Part of a small language model's weights: 284M tokens.
MLP neurons of a small language model. Each row is named by its layer, matrix (up: input weights) and neuron, and shows model dimensions 16-143. Each number is 500 + 50 x the weight over its row's rms, rounded and kept within 0 to 999. Numbers have three digits each.
After each neuron's rows, "fires on" lists the tokens most often at its 100 highest values on Wikipedia text that the model never trained on.

L4.up351:478576528544359534477518488506514516519403573510410599502561441462574520451409467556481521477517530534529460470538434553504548518461508454464520446510491495588482570478513559456494515563589570527505459401490479540508429542557464449575433505472542514447535452481589455446408495513471528610541466455459503500474540535573428495533542496562539527484431604475518532490455581521517497443494
fires on: " In", " She", " As", " Some"

L4.up590:547523474530438482501457557527478486606552542462523484533482474627559535525491454470493514515496520528541531469512487380478433539532568489486538394478552490461406623500590493449489542553566528555471476478414585532507566475509492445563505400531419525437455513469532496323493423524471472566502530454499428543461465457512429537526433564511480500509485484508474471448498609537501514489518
fires on: "=", " ="

L4.up423:541504494565406469493462497449478490601516506502548492479567533466427581558488500460452456506555512460527455509491417500473450549631567504519521460602535541456510451465401491484472505623495578341458569499536538455484632464538421489645441412550521539533414464443521511543489507491479442537545490406494441464488497501503536422565450496548476560505442482488484462518439505480495518508509
fires on: "°", "'", " in", " |", "nis", ")"

L2.up434:492457447592494427477482541511486461566495575413501521544437479455525463563502531482557530509519490499540457461442470469437552603473538367485554471409420494441423623550518568540493497471418569473550537450491571460490544480574468478471475417526511441585524553521516375417423485550521475541522512448500442433584497540557452460573461504561460544558474458539546475490526566451409419532542
fires on: " season", " played", " play", " game", " seasons"

L2.up384:550573498506467443476402459474515602515509456577521539499510530497457540484462562481543577396545451513424501492488471511481560537520539541475479550492465615468305467525557581534506521496548551421447584505521557479471532457498544418480506411428479530381468510473578569504525504500528611476582486462448485441425466488526552463436511506489491556546434570496511555526483545416454473534499
fires on: " by", " at", " people", " are", " seats", " under"

L2.up273:499547424411545536450410492514539517499512598557501521539440483451487418486506492551535605559561485440408482453520425534389539591528542403462478493481565406467398483534557547590483535544472602547416582547454457657523553535505516451485489470512481531498407449440539505449478524488463526524534567520507546434535484415486511464433467541504485445493465481524528533639473552476451479503548
fires on: " |", "|"

L2.up50:518572503487439529401524425515519536541508430528472531417531495506533493533461580453385504366585506511520465579530438491529503479489533483522512440395550648479475579537534572551527514519508548466465497470513633496498487531544483505490514354519433429435432454458525431519542454494516523463498437457396408496464535467559432460541480520523557601486535515498548501517451599509465448519495
fires on: " in", " with", " at", " had", " into"

L2.up74:487572453419482537441430551535500533508513496555448552420583502578514407486482398505517567557492572517587447510564552505425429448500486518515419407468616510502466634534560494548477583602467509594447540513436597573460553549526431490489518486491458402430503555455486458478558438533477527522412564485431513465514520467419500492474539543467453558501506462443474461557483523503468515545528
fires on: " |", ";", "|"

L4.up231:565581422401452554495569509521509517485518557502535564486524540526473581461506514505524550541518479521445507527514498462430545455494523469421415540469601396512482470530454523422493398514467544483477507454447486499468558510522473465580487569565427462422503520422420547496460500480412608561490564501455517550497688481465507430510465580465407414495458478459497473546437562458525500569550
fires on: " |", ";"

L2.up309:524480519513407408555533493419448515612418604487567448502442515566550498469494522496508614411485565432515535414452513626511494488520593376550495537501466518586540519480448496577505418607551481593485546526537531479478528416545459470481528531504478458396523527523385515470515468519470459428392514425456505410483491520515489480486483516470434480534509480489527540459519536538456459485571
fires on: " res", " cons", " fort", " war", " sk"

L2.up210:609525484481488436486539519546436550535448513470581517470525513508560483402520492555509564470504490460477520480468492494434434585536563507553442581480514558528494598572587480567460482563499509502512499535378508476460546510480506469438488457512454517345560571530472477440494436541401545555421592445475479521435564502513424531486462505420506488539551494465535531480403524448493446428530
fires on: "mont", " California", "rat", " Kentucky", " Connecticut"

L4.up61:573526483529443497466469496541392439505500510473510484475392531555418468390518471489495539478607432527427557492487470448469467441485522475494523522508515539452532550541479501407469565544520555397530460532438519562474491478519476424470463494501478505440507579489505540508482468490460564408590415498487459441536469527428418591490526498540528457540546594541594482626414503513392432451569
fires on: "-"

L2.up439:499491486549497544535572598495488522470444481387569495577491514503507601397401462481476465507502445546505505574469569418545551562511479474541412452418577580556424633530559471460524524545498504520556503537440518421470454450481482532540450486464519449539513562413494522422591406408527529554527494502440505556504425557585439522476527469538542520542473541484470440437439541501477524576541
fires on: ",", " fall"

L4.up72:563516528533429511481541522532483466467523499478459563474492500463520460486387431527546550492501544549536450524430577488497599511512468445543471538475534545452485523515488540458464497454554526437568463419408535477414481467536467463527480539543524440433561562519561476495541489456517522540497507434511501540492475518508500543423442585500503487531419492585461538508494535481452405629519
fires on: ",", "."

L2.up538:518532521539477561513507498531491426541471459594560530510509548476431436400515595500461537431558534498501492549406511559474406524567485447447497475545522492598515483479532427543452504510432545655499426439552508451465549494504447417483484505525440486344559412462488464531511504504476400467508491442448512485530566585454508554541548533525503544469472564521425586587485606404574486437522
fires on: ";", "′", " with", "″", " g", "."

L4.up460:477567473535435500513481487500479456599547602511454573520513470511565495502417593486439511512491487507374495486547427513491542431503489499453546491523506604494473563549514492428502494531556474479524473513606465507517469453527482430545475361533487519446436489503599514402397391519514525534508483499421455392472513497448530474490464529550514540521445623472565594519488584477505445465485
fires on: "="

L4.up343:585595494465510559475434503495503499546530574479438593490545472540441547526467461475509579450425484520512565505522564414442441512580463538475409581547593456489448599532461448470463537600457571494564383554453475564429538518596380493440535510437430498384463519453470523525420503490404578523439543496476458450577528555521450485500565535500520542504460477457493470542450517511455515517509
fires on: " |", "|", ";", "(", " ("

L4.up603:500549417566486447462475456568482550505516520454562519442556498451534495560555598511457470484547517507556466489505450413476463640558598512511513393477383501563524534519582488486483565555491541551481461486507585500452581448482481539439530479522466465529572593360496424467407494586456480491497424471484415451555623477456495476615406470463567534470516494474431460505458510481483481478495
fires on: "=", ")", " the", "er", ";", "-"

L4.up467:543473495450436526480471548496526491572521538397494605468425480443582554497421533454488537442481445545536398477551541538465507431471527447503481459469462562491441607597504582453494537475564515429437511450474401470612544479583542465627469400500558425505552488519520484509481495476534536576427428543507431481448520502512538459462408481625574554524473578481634506518511505512483451619482
fires on: " on", " a", " an", " f", "F"

L2.up429:519521434542397554534509521491502499531404415554532561496448513560514464477431422540398511467561513420563469463473524494511499556512556521501496504535495496408449614556575497554504466469475526473499578541409532500424459487462550482429576417523499481412596504484574487461532477559496460444499494528468455487409461520555443445511418569430615632522500530503461536506507533515451490438489
fires on: "\n", "\n\n", ";", " –", ":"

L4.up49:526515479443433540456596481545518510520418477575604457553488561455457469542464432574433551453479447476452501549450475565518495465501602436543400474461605497489466528498636486556510462471470555459512473544467489471432440517465611412424516416482421443505520572506565515457481464577498511498552515496429516454541447507553451400483400603505517526565470611465467468543487468459526443500538
fires on: " (", "-", "C", "st", "U", " acc"

L2.up393:498476462474468545457495441450545510518474542515588482499398526595482460473457508443419491490568456470570546491408430589515445497590505511432460447588532542453433603546628471525503520522437509469508575575475505532470494496518456478603447413495481609429455464469534495418441461508489509561512520522505476414466534499601471522514456499520469526515528549497519443436530644508426434505544
fires on: "=", " =", " both", " more"

L2.up204:556530456475434482534542455514472501614482493519565501540502531607460456448426522502400563522529595512565525464499475515516497564572540543551507452528472474439447561552547566594530498546485559483448582524425554483482485470469529505488558411433466548437492509483507427459521442464499404543520467491446486407414410602479465465492537435507576578474555528534476489498408611453463498550510
fires on: ":", ";", " ="

L4.up151:543613469482500436446450477590454529436542586571427550454549484493413453494502456505480537482494486575556475550571566480412443468473462497570415424532559504471496579510563474507463561529504520623546494542489544555488587515542442516512501451403502496458438527434515520450473416538535541528512516535491514436462609370439516474403517585475531532509447471399471533440446537414467468619553
fires on: " |", "|"

L4.up568:500572576573352460417458520418452542508427574550451583485490423518498476455498465508534570557523516472532466558544525520475499500476497454491444471488485581478509513447468519496460568506560576569513481489506526540473548467513440460487374506447453432456501476449579407497425541522533501518549544506475469468550487569497450551550500551564532540462520461488511567561471565566562537500515
fires on: " In", " During", " With"

L4.up497:525467337441508598482434565507553526570486488456480582491457587488398548553512573549522571455508520532556505462425548465431594559479478474453534532444527502514425532534463586481516417544500467433519520533397519408585473507590498553483495460497502441462534413483480523460544470550431495529477539531481513468502514481442476431517405642487491496461430544508525447463434539432449448546513
fires on: " |", " on", ":", "1", " in"

L4.up125:488538461505416502512501499517477445610530599533467584514496470532552492504405587493427495517495487502367484484536444535507550437519496490466517485506521597502477587544516527422500488529565474494537490522569508508541486461536487436551466349535467517433449487512578511409410387516492505541516474488424483404459542506471508478517472516548503562523446617469585610516490568460494460501482
fires on: "="

L2.up630:503467466526411501524481502490488484475470441554588626537444529508487496409498573519586526502545504482457475478523390474460463532596534424448486479507440561476472576556529610544533460596423542478477523426482529482449470509481528336565507424586494556484491562526501461498459460520363501460495488530500528450458522473575477454529436512390463537521454578485518518463525610448493514478484
fires on: ";", " |", ")", "."

L2.up543:536540469450571540538498617510483571466385449463478569554426521555463542477451587545473500477480563420518501491403559507445453440515499468426520440471560494619544480516482404431423501554543587560431485531567545429442582508509437454526489493471404488448526455473478450498453419484446451568563522469493575542541540593563483488555501528463574530460448447428584583504540487533452506522531
fires on: " |", "|", " to", " may", " st", " conf"

L2.up622:537590561546436385513365520502492643486445489459472593461515474497441440485487508568519529461455445505571488478489517455457631530492495460496562503456459538511471578582507563546481528486534476491508497486434531561482550466525535489466475405474504463410468531432541519462562493474530577527466541461405476528439454476496508506470458539437534544579536505510528525443451534430462374549511
fires on: " by", " while"

L4.up567:523519431546365462507508465566491521468473512482547555501455497450605557401450456393533544567458489503462453491506583453462506420468488434496428620533500521537513549529611537625513500472542472512505490464436515462446504526537487501608492418415462455432499578460563505450553425506520559526597445532504511597482404542508424531520509515441521528507540519520516516538535581395525394552516
fires on: ",", " his", " also"

L2.up470:524501404483395519445558521513531529485565519434499518475576470549463387537494441517533524415552526489558559470475467447514543483564547490460477449540557565539437517519520523610504524565511507558502414525501528575550499432598458475461507403522525477392450490445513577500471433565523603509445455475405431478529544446510485464538496544499513545462539463568478534527438530453410466616462
fires on: "=", " \"", " [", " (", "(", " person"

L4.up413:489540415512443483512567540514433569446461526578530493469556584527509433493457467462477586502540475558478446401432476444486512506531567426521457408496529459488524451530547562579476553521538540562595629426449474522457478542443569371470467500548475494585553522408523432561494464515410527436487406463486502427495491473447539451463468552497527532519440599528507513516504463429462474538546
fires on: "-", "A", "1", ".", " (", "K"

L4.up59:489515574580554554458462552475504542479535562579474595470473563577457481470515561511375464500509503462498408493572468568442497442389482444566506441416524580569502483522466487533433498499524595542505552447532504455472477431505484461505396464473474553536424511409438500514479491522489385452489433466526510463460592504518501605474472539558554483540466422493591584517483556445574454522523
fires on: "|", "\n"

L2.up213:627500451504547467499503509471470576650552516498470454398416559516494475550403530576465469489473500534354589522547443458481576482514483494513507528469555527555463577531447489496466438492530496530461490546466554469472520349589440556512498581550490487492457487487553484444469495530559475439433504506418491471515588574508509499463535526556594584607547495452545438455453471494433431543508
fires on: " played", " with", " dr", " against", " joined", " led"

L4.up327:514472485461540444617451482499410524549424502539502477429510520500463435535456537557551555457533511528499511558498473590494474458448499507568514520520470514411423592572526497481518521456604541434525535467394466591497469484490452476526447407569472594505409459567495566441489498521422566436478505493399429481473498389567496466525424539457456594503496530471480579558525514488522473548465
fires on: " of", " on", "6", "h"

L4.up612:541470529554565426593573479449495475513483516396474495506561491547514424488456578528378471493541501497436488544535390433472465431475511472591413456516510569536498540504509542469497460520577603461494469609487503449522514493507419484538437496547496606487402500500508430531489476502468446488543498468457535471554507521516459573527528523551571460584498450546536564455470534568448434529484
fires on: " from", " to", " by", " part"

L4.up378:568475508563522489510552541479456465547532555477453495452406468562404433401422445580453518492529471473420596532521447427501412506537454541523480483524552575454532541521519522465486435520478476480572478546522502600517513396414474456543517501551525606416496492502580533513478520454452579482565467477502466426492453437467495512516524552567521529550507464555477596543408518568487415494537
fires on: "-"

L2.up265:490468586558555544495546549564506530466499450523487536520565505515454545418555538561458518485557486482494522545449534504459456403502613508503391511373522530627536467508491494527394514535535501562551509450559520419486486566509474352480404531464464461390554411487473439471529464459423501542531421449465558516495582434484506492553506622480536480501461521410571618473474478457524439494510
fires on: "-", "|"

L4.up62:480453438565418427507540508511489537462578553483421519457476497490575485448469358554420503503483581484521542549457531455526559534556535434451443483488505580469499524509467485438492482607592521508534450497496545509474455484525511428576443471519546466442586573465550452418530428520514557551570448442487454553433480518526357541559483511589542523506525543523454615498480518455535457548498
fires on: " which", " that", ",", " who", "="

L2.up574:526498438528551442480450551509454483534559565449586491493457536435476561550432475549574478485586474483442405495413512456451531474467512449477478481401486579532395499550508506510493469452513594500529571489465519457564586558541513497492509449501501447578529530487588479454346455453489474597474495460514395458551490559466550573546496468586531575499485399452590443524528509579455502558557
fires on: " fa", " ne", " played", " play", " win", " qu"

L2.up234:561596519599472526480524569501429539566476488464568486424554521457534408504441546579470512543548438530595442497512506490500563606479457475510584426436539503481439544489432572458466467461492507494474463506556596517478503454457367555509449544511421370502526512518530455482453503454539422447508479479436418543489586554473478575556480469528528539598490525439538530521470566509479450537529
fires on: " for", " against", " with", " Second", " Tro", " This"

L2.up145:489469526497538552435462551498437501570414485512474496609482526571457413456509550546505547536498588505546511453407537415476449550555470395451451442499577523578513506492454511511498483510542586553466499464504555426515450471480478418500510503566454483393635478521380506472526380487556443498459452456438497437571460519509481540551431585577479550462508595440456603506517546556645494488531
fires on: " made", " with", ";", " are", " completed"

L4.up43:494461539559465538486501464541488578590540526488548473453470552580557448519481530489514553459532444531501452542528514455369522459520542533475521448433450536548492516546568515529503614477566589589517534421544547480529453482519476522443544519534535371533500591500407442480405514495516411391437475509531484512531581536482489462479418523506472558529434492459485521517461536436403481436471
fires on: " |", ")", "ea", "=", ";", " ("

L2.up497:522545479518524519475502452479393621592474549395544451483496567602411509535462425508519491521569473444487473406496506401494472517507583471538443521496598515492484480512582451528459578494505474497543535567459483408526484537476444494626442472468527585484521488485545454401545483486441516541518511454480500429437490494490443448554561543549578590545508612524491565476453470480467431508538
fires on: " Co", " Pa", " U", " Po"

L2.up5:589488421434509523455567539541549509540460438581452616515440515590507451546433529520527526494589493523575477457466464455496457454532493511486361463479478515493491537532572469581534590509404495448510505446440482503443424502501501383509509386488467513561453540553550594414413439532490514468498520569517475516576501428534488417495467477460447490529555444512502461424505544500503489519488
fires on: "\"", " =", " made", "-", " known"

L4.up435:547577409511425498564490515537537574513440447454566492502511584509505422536508474529477551405465539534503517454492479424477552499527566506538505528500472564552513561523553579542505418429519484456462542451387601478464474443581405469527511519575519407474520507500541378433536523489509498582525497442408511528485501490476491496570473539519580527475488545487552491477481515428429494548502
fires on: " of", ":", " as", " by", "ss"

L4.up489:508518510562476427452476545532446456555538558464476476396575473474508487531448511513495449435404495511449512487482447479477461593404559551470552464424453474470421593529423556521482508496476540457504454495510577440479569407517445529528486521614458429528487541501554434481407517539528400421445513502501478573626625560447513503453516512449561600549401456499566424493538570553418473544533
fires on: " |", " play", " Cup", " game", " win", " played"

L4.up368:500494430409533517475497504456496558540547559497524544478544514508493503430503539529523645555503542478339532568552419490397512584504539443414443477533537449471443504513452502580475590477494509514447521483505523570573588449589469467497509491492513530472472507483441479462466546590455516544504533486498517390561542473522442414457501535448466451482437571502526490615420559512329466540573
fires on: " |", "|"

L4.up140:453450425480480566488465487508523513501537535489499529584523527574475502556535429507491546480531485590557525470517381508467429565503522533520456432500459502499518603543632579446517575519493497412466501454354532490430508508465443485482498506603436441524484600553541482404409405603414551527501402498530525540456505492537450499469418477444560530468433579517443478479449537468458495572543
fires on: " =", "=", "d", "-", "um"

L4.up407:530520489539401501496503529512490484584506540515485581524502486479569482503431598513423531492511458464429480493526437525474523461529544485476524489495522580514497584563503491451475477530579510466493506471539531459510494433561486420550468396558469553458451497496572427390405395527493484574533413457406487395441550499515528442517484545553498585527440607414523616525483613434492414493510
fires on: "=", "."

L2.up171:537512524422426566551571515458486461474512485487560616513503545527441444587472475525492618520546471511499470494439538466489450566569529378525449497469428545536479560549547436572515597489441503497473470391403533516411431472501568421536502441464527462510517532538514452487454429469534494525436522481498516432434471385514449418560445511475422540498523436530504598533537517435511419417528
fires on: ")", " This", " by", " ne", " rec"

L2.up250:537543484504526458515486562459492589480470493430537530533543540468427530559437487553560464509579432492465420487446579553467627461526510454556455532448526511517468503530563577551498477427438458537516472642443485509545577468476424461517374399543511577432473602474491530417562476525531551473513539414491527516482488443583509532605464562519582509518571471535406531547436559426546461553520
fires on: " by", " for", " at", " with", " held", " 2004"

L4.up337:591544441561458490627490510438516530547479482533536523487448457499483496482457562573554471496418508516457466475533542453423525469510553474534542513530519496539532530523553463445470459477502517407445463537519510550475512397512420465552477480528527539422503568497568521398617531451524460520489488447449447509424503554569481448536414500481579443595499556532544528459496569507393410481495
fires on: "\n\n", " by", "="

L4.up24:531581456543447458472495474455515547470484601452502501563531445455461491510413544421502466513478568488414409461526462355461495546503538413488468498530600465526508515499547438454447461466436513492467502508471617516445548492520392530541515504495467518555458580505525429540458524579479525508532515435471512558550529519512533620527509502470561562513519434597537480512488509547410506577521
fires on: " by", " from", " and", " /", " at", " born"

L4.up102:491589463510419525498516504517486443565501597534484573484503514522541548498403556490382460511514505531386514505529439527506512457560516465449478479478542562542473574536555547441494452544565510486528529543548551521522483465568489450567458422568482538431426463512572501411486368534474511565518421464434487432413540500483502490488492514554494580508434589468573626485490548439443486522481
fires on: "=", "\n"

L2.up590:444533505489456490429526505479484417504474542552500512450522517535488535462488540487528619513441522495523563479500522500516451485512572441532495519454476478575526525533519556516536513484530514501499562464499479448548464528378435373507346540544449463475556474580521488472425479474469489558473452448553433495616504456501452464518350537546427562508504565508416469531455615527562508490489
fires on: " a", ";", " They", " She", " of", " they"

L2.up131:557484423529461492585461516500444572501566456563468536508546539410427533537471536525506530471647479410572483476490433454479593581552516564487553489456358486465400523555459456478487481475493542529473517461520477514571538441515535468445446449499538457535471463473529485480526471444496456484547478507389444481494475462472492535429518491437557641487482568597544488470460541489492415538543
fires on: " while", " but", " After", " While", " before"

L2.up546:502566435458521497488511607558378554505504509476580494412577490589562479437464448546433563544550531451514468455425549553512442483499439461503586534423589543568462604555555568545514515489556487510503464539478496428468530457491528522514447524485518440400520549485427425459458455491469627557439520459483454476408510442423510398530516526461517492500595464480455435504492546495495497449540
fires on: " California", " Canada", " Angeles", " Florida", " Australia", " Connecticut"

L4.up625:534436479513447561526495504550507547566492460593545538562418540587449407516479515604464544490509482459500485453418461510521450511591545388531461431519515490471436605561596399569508527487475536525496535429377594502508455529475527442556541439506448581468440607486495399412455438496502493471451484472474494467426572515597466431514409518446542596547503461496473464517522545408444489428465
fires on: " or", " and", ")"

L4.up508:472469473533455464518524578523453469558460474441590474508485465498533467542418379560424502532490512518628478431505426551510488622493501480436405530462492508372485561516551517455473497528532506476487574493431408530453464560516559484543464412515471603619541509528457472504513414534593500513661426482495530540381439466537508524517475483461598569525530482439457505577546539469576533532431
fires on: " ="

L2.up153:538517529552395536526446452503481542574433449535512490482475517530560487439394352478496490455474608559501471546497550506531564512471492533575480550484478512369433598548586523432538447474508472386493483458445584427411464494520528500511475511492544436435504586456516479428504441537605429581434472514409485550550471480496449443529490474514555537514506465522421524445481543469542457437491
fires on: ",", "History", " Career", " singles", " where"

L4.up475:529573563557473457487529520560494517460533562555456496506501533544520503491478540509473530403507485454488498525523440564448511544437556476523522456493536498504483518524462501433469579644510568420583442492543520504402495456544353484410451411495414409505467433476552487466463429522452528490494401502483420476505519556497438410509423531481419503514476514461543565525475520519439440548574
fires on: " (", " early", "–", "19", " round", " in"

L2.up550:522532494534515548522447553503483525510459501546506499587449513505500555402478587518485570466527526480581554522424535482461490490540490429435529494467513621537514534502507498413397503643556514442504457492520556410462488467582470455587398483626367464442514395464441430512581417543447522513529447408468429502466541513482470555496502514522428509495464556459479641531480545513583487466503
fires on: "=", "′", " in", "33", " 116"

L4.up204:540468486473433514526526493504457494594530460588497521466505494489552504528381560466549570446574532518406503511500538470481454470411567513556512537497410571531350546522566579547500428554556556498468465387430533464493523529490511409481379468481478474530517520545525558489452479531502503439504399484404456500550442425519513464468451516480512498510453571538586494554482515469471384455522
fires on: " of", " in"

L4.up374:490430462501505611415448542597537455552570481449498568414474548508361491499494588478507502468525428465501404534402466411478540618564473486493506555466502527610548515531469534459523488543533552543458564430432525443510546480577462488541440508505493445483567495461495442508474435462475497474482508481517520514456650506488442411584387513398519434515470538502444477470466494474484525529504
fires on: " |", "|", "=", ";", ")", ":"

L2.up269:527550457574424560545551515529446466491483410559527517496508537451512438470447419463476532447501527532645478446502519489528559556537541568522463603490441511453432683552574513598491555477456498449541517455349524492456466475511513463482525470508530459445531582524622487458466476450449516498460402512521482462426453532544454495500417515374560545562489526548496500533486572473460442490514
fires on: ",", ":", " –"

L2.up307:595512539565498532497480504493435489584527574492523488503449537486436462515431527513554463486498487497402532438498520467464643494458426532473529516493440483529498485507461498439452446509570464579420529541572525545509536414513494511521510463551559486468477473413561457449551547440512383534611558485434486480480549522439520487441472468592552517541503428602600488532442587524336452486466
fires on: " Th", " by", " th", " Votes", "\n\n"

L4.up627:490566440456449514522515524565458469508495594428581543477540518521569507453448537495554632614491474574309527447514385488428526571436559386487469476519553467449463508476460597542507526544536536543541498543426505553526473469532505430556561539492501521484476435371492499439494495529450498566527477497551492444464493522449457534480476590454500422473435534499560516521454588497510496408554
fires on: " |", ",", ":", "|"

L4.up482:557502586570442517477431459521497467646522446429487453498535528395618516432480567473511473551492497497501533447479534427463438550549513467540534510525505577551558501491545521493510473577615597389501463506458553515545500465506434488654499515546535496495542513380578458475593555414518477558528388487494439483383471435481502455460438496552550597528436509559466518552553514518518499466490
fires on: " in", ")", ":", " the", "\"", " is"

L4.up153:537494486570424585494486480500457472620528557535415601495493576476413451450440533449451519496565558439396602460555451493481513522531472464420538453501539520451465511526487559387463555482547566461522466601484525512464466498533440459489484440546487415438500525544582504537508493508469553487520458511471488436523485473533509511463487482490510605549507550497454559560401529426399458484519
fires on: "-"

L4.up12:505448489515464532512453525447491530468479442587469488637504500630432531477438551464403572430573504440512513418403450482476447482535533504506424577533523507518571492486467458496470524525586560570504477433492441462447575474398476452492368540577465520440481455534421583462469498498496459481523460382513540489500490467498534525603489545484502468481508513513435552503554548473556487435545
fires on: ")", " cm", "}", " °", "um"

L2.up571:486520472418475502453501502510484550480479439430486514434461495609477487440397454540593563478537538530512386511514458528495600507532583472564368573474517461473445548536572542593548516599456513512451558509488511561449543504538449426471515439435522467402479542544494495443540429504455582463415512535451508466519436410588442352512496488440568505568484453518523522537496483474437506521509
fires on: "|", " Council", " Court", " 20th", " Senate", " |"

L2.up297:479536549541484522488486563554480453526473510522512532572555533503460475400499596454384462536556451441451529524506491575483541411488513452430497563447549614587527476517408560562401456594561489556597439518509526489487463477520426410570468467548463474441572468536407505472499458504525506422466435441509509464449574415433466584490479584553520535499452494501538601537442526452493503489519
fires on: "°", "\n", "′"

L2.up29:501520476560424468498504495434501602576517491460508465590460539520589449437474501465404513421619554485474499460410386472540525484559574468561524477530541483547472574528520471575514497620614454562450493518475578450421572407522506557590508448486533496426472459489401488487519525524522517494479517483423478432423528502551461542562508487521496481528569556515455611498474543539489453503583
fires on: " res", " up", " cons", " lands", "At", " At"

L4.up97:475551543488505439499522533520543517575487585522584460536492475406535524518505469549536574564542438502401538444537477554379493542518491452465454420501471484485442498465416456585505579561505573546529562553474510552528538479594466469430578510494468464461485504364464492407436525618481537607487478540506489419465470351479472415462483535566497462529484565441522539562482499433538470386497
fires on: " |", "|", "8", "=", " ("

L4.up586:504500492548533484435445453549443552544523441462483571586558591521439484515572480561529510398558468547515452484390487487453465619519526591539471464516566583595485481569532603419453446558463482547445478452421532369551441394544451481452496484464556445551553501498480525488483483546507516487432480496420469553525534566611517535497458563376464470448508572476578524467487504533527469559486
fires on: "=", ".", "-", "ls"

L2.up382:482500483444400509487591538417470463594511512437545555515459479495531555466465449489515495458546414462544487473452486507491563404500475486502456506486514520595491452533601511538499475510502464481483472577428570548526535535476525541570488468419541515462429430576555534469551358472517495511489512489506549460478488648525525522502417545459457563539544529488496519469458540494388459526586
fires on: " had", " have", " share"

L4.up313:507555491520446522505469498535469479585524630548462551500537532537514556534448491513414491505489499561383509492574508513503533438511510468480495506490523602535497591502561568426476487575528492511539519511500532522536473476532456436538486397584487489407488490493559514461491405514493542542422419473406442498430542503430474573459464556563490576519438547499600587533464504470444480549483
fires on: "=", "\n"

L4.up449:505467441573378515420532563556472527519567562444502462566446575590456484405466603524463561491642473488462545508356419420472479453516543489476500610494555560449536495555541502469487401528520466467528476490511478536526475451471495501494410519514469463447539547552592493479497533415454517432620495458494488476475489520459481437507492586629488458530465503532527479489408533406515499473528
fires on: "=", "-"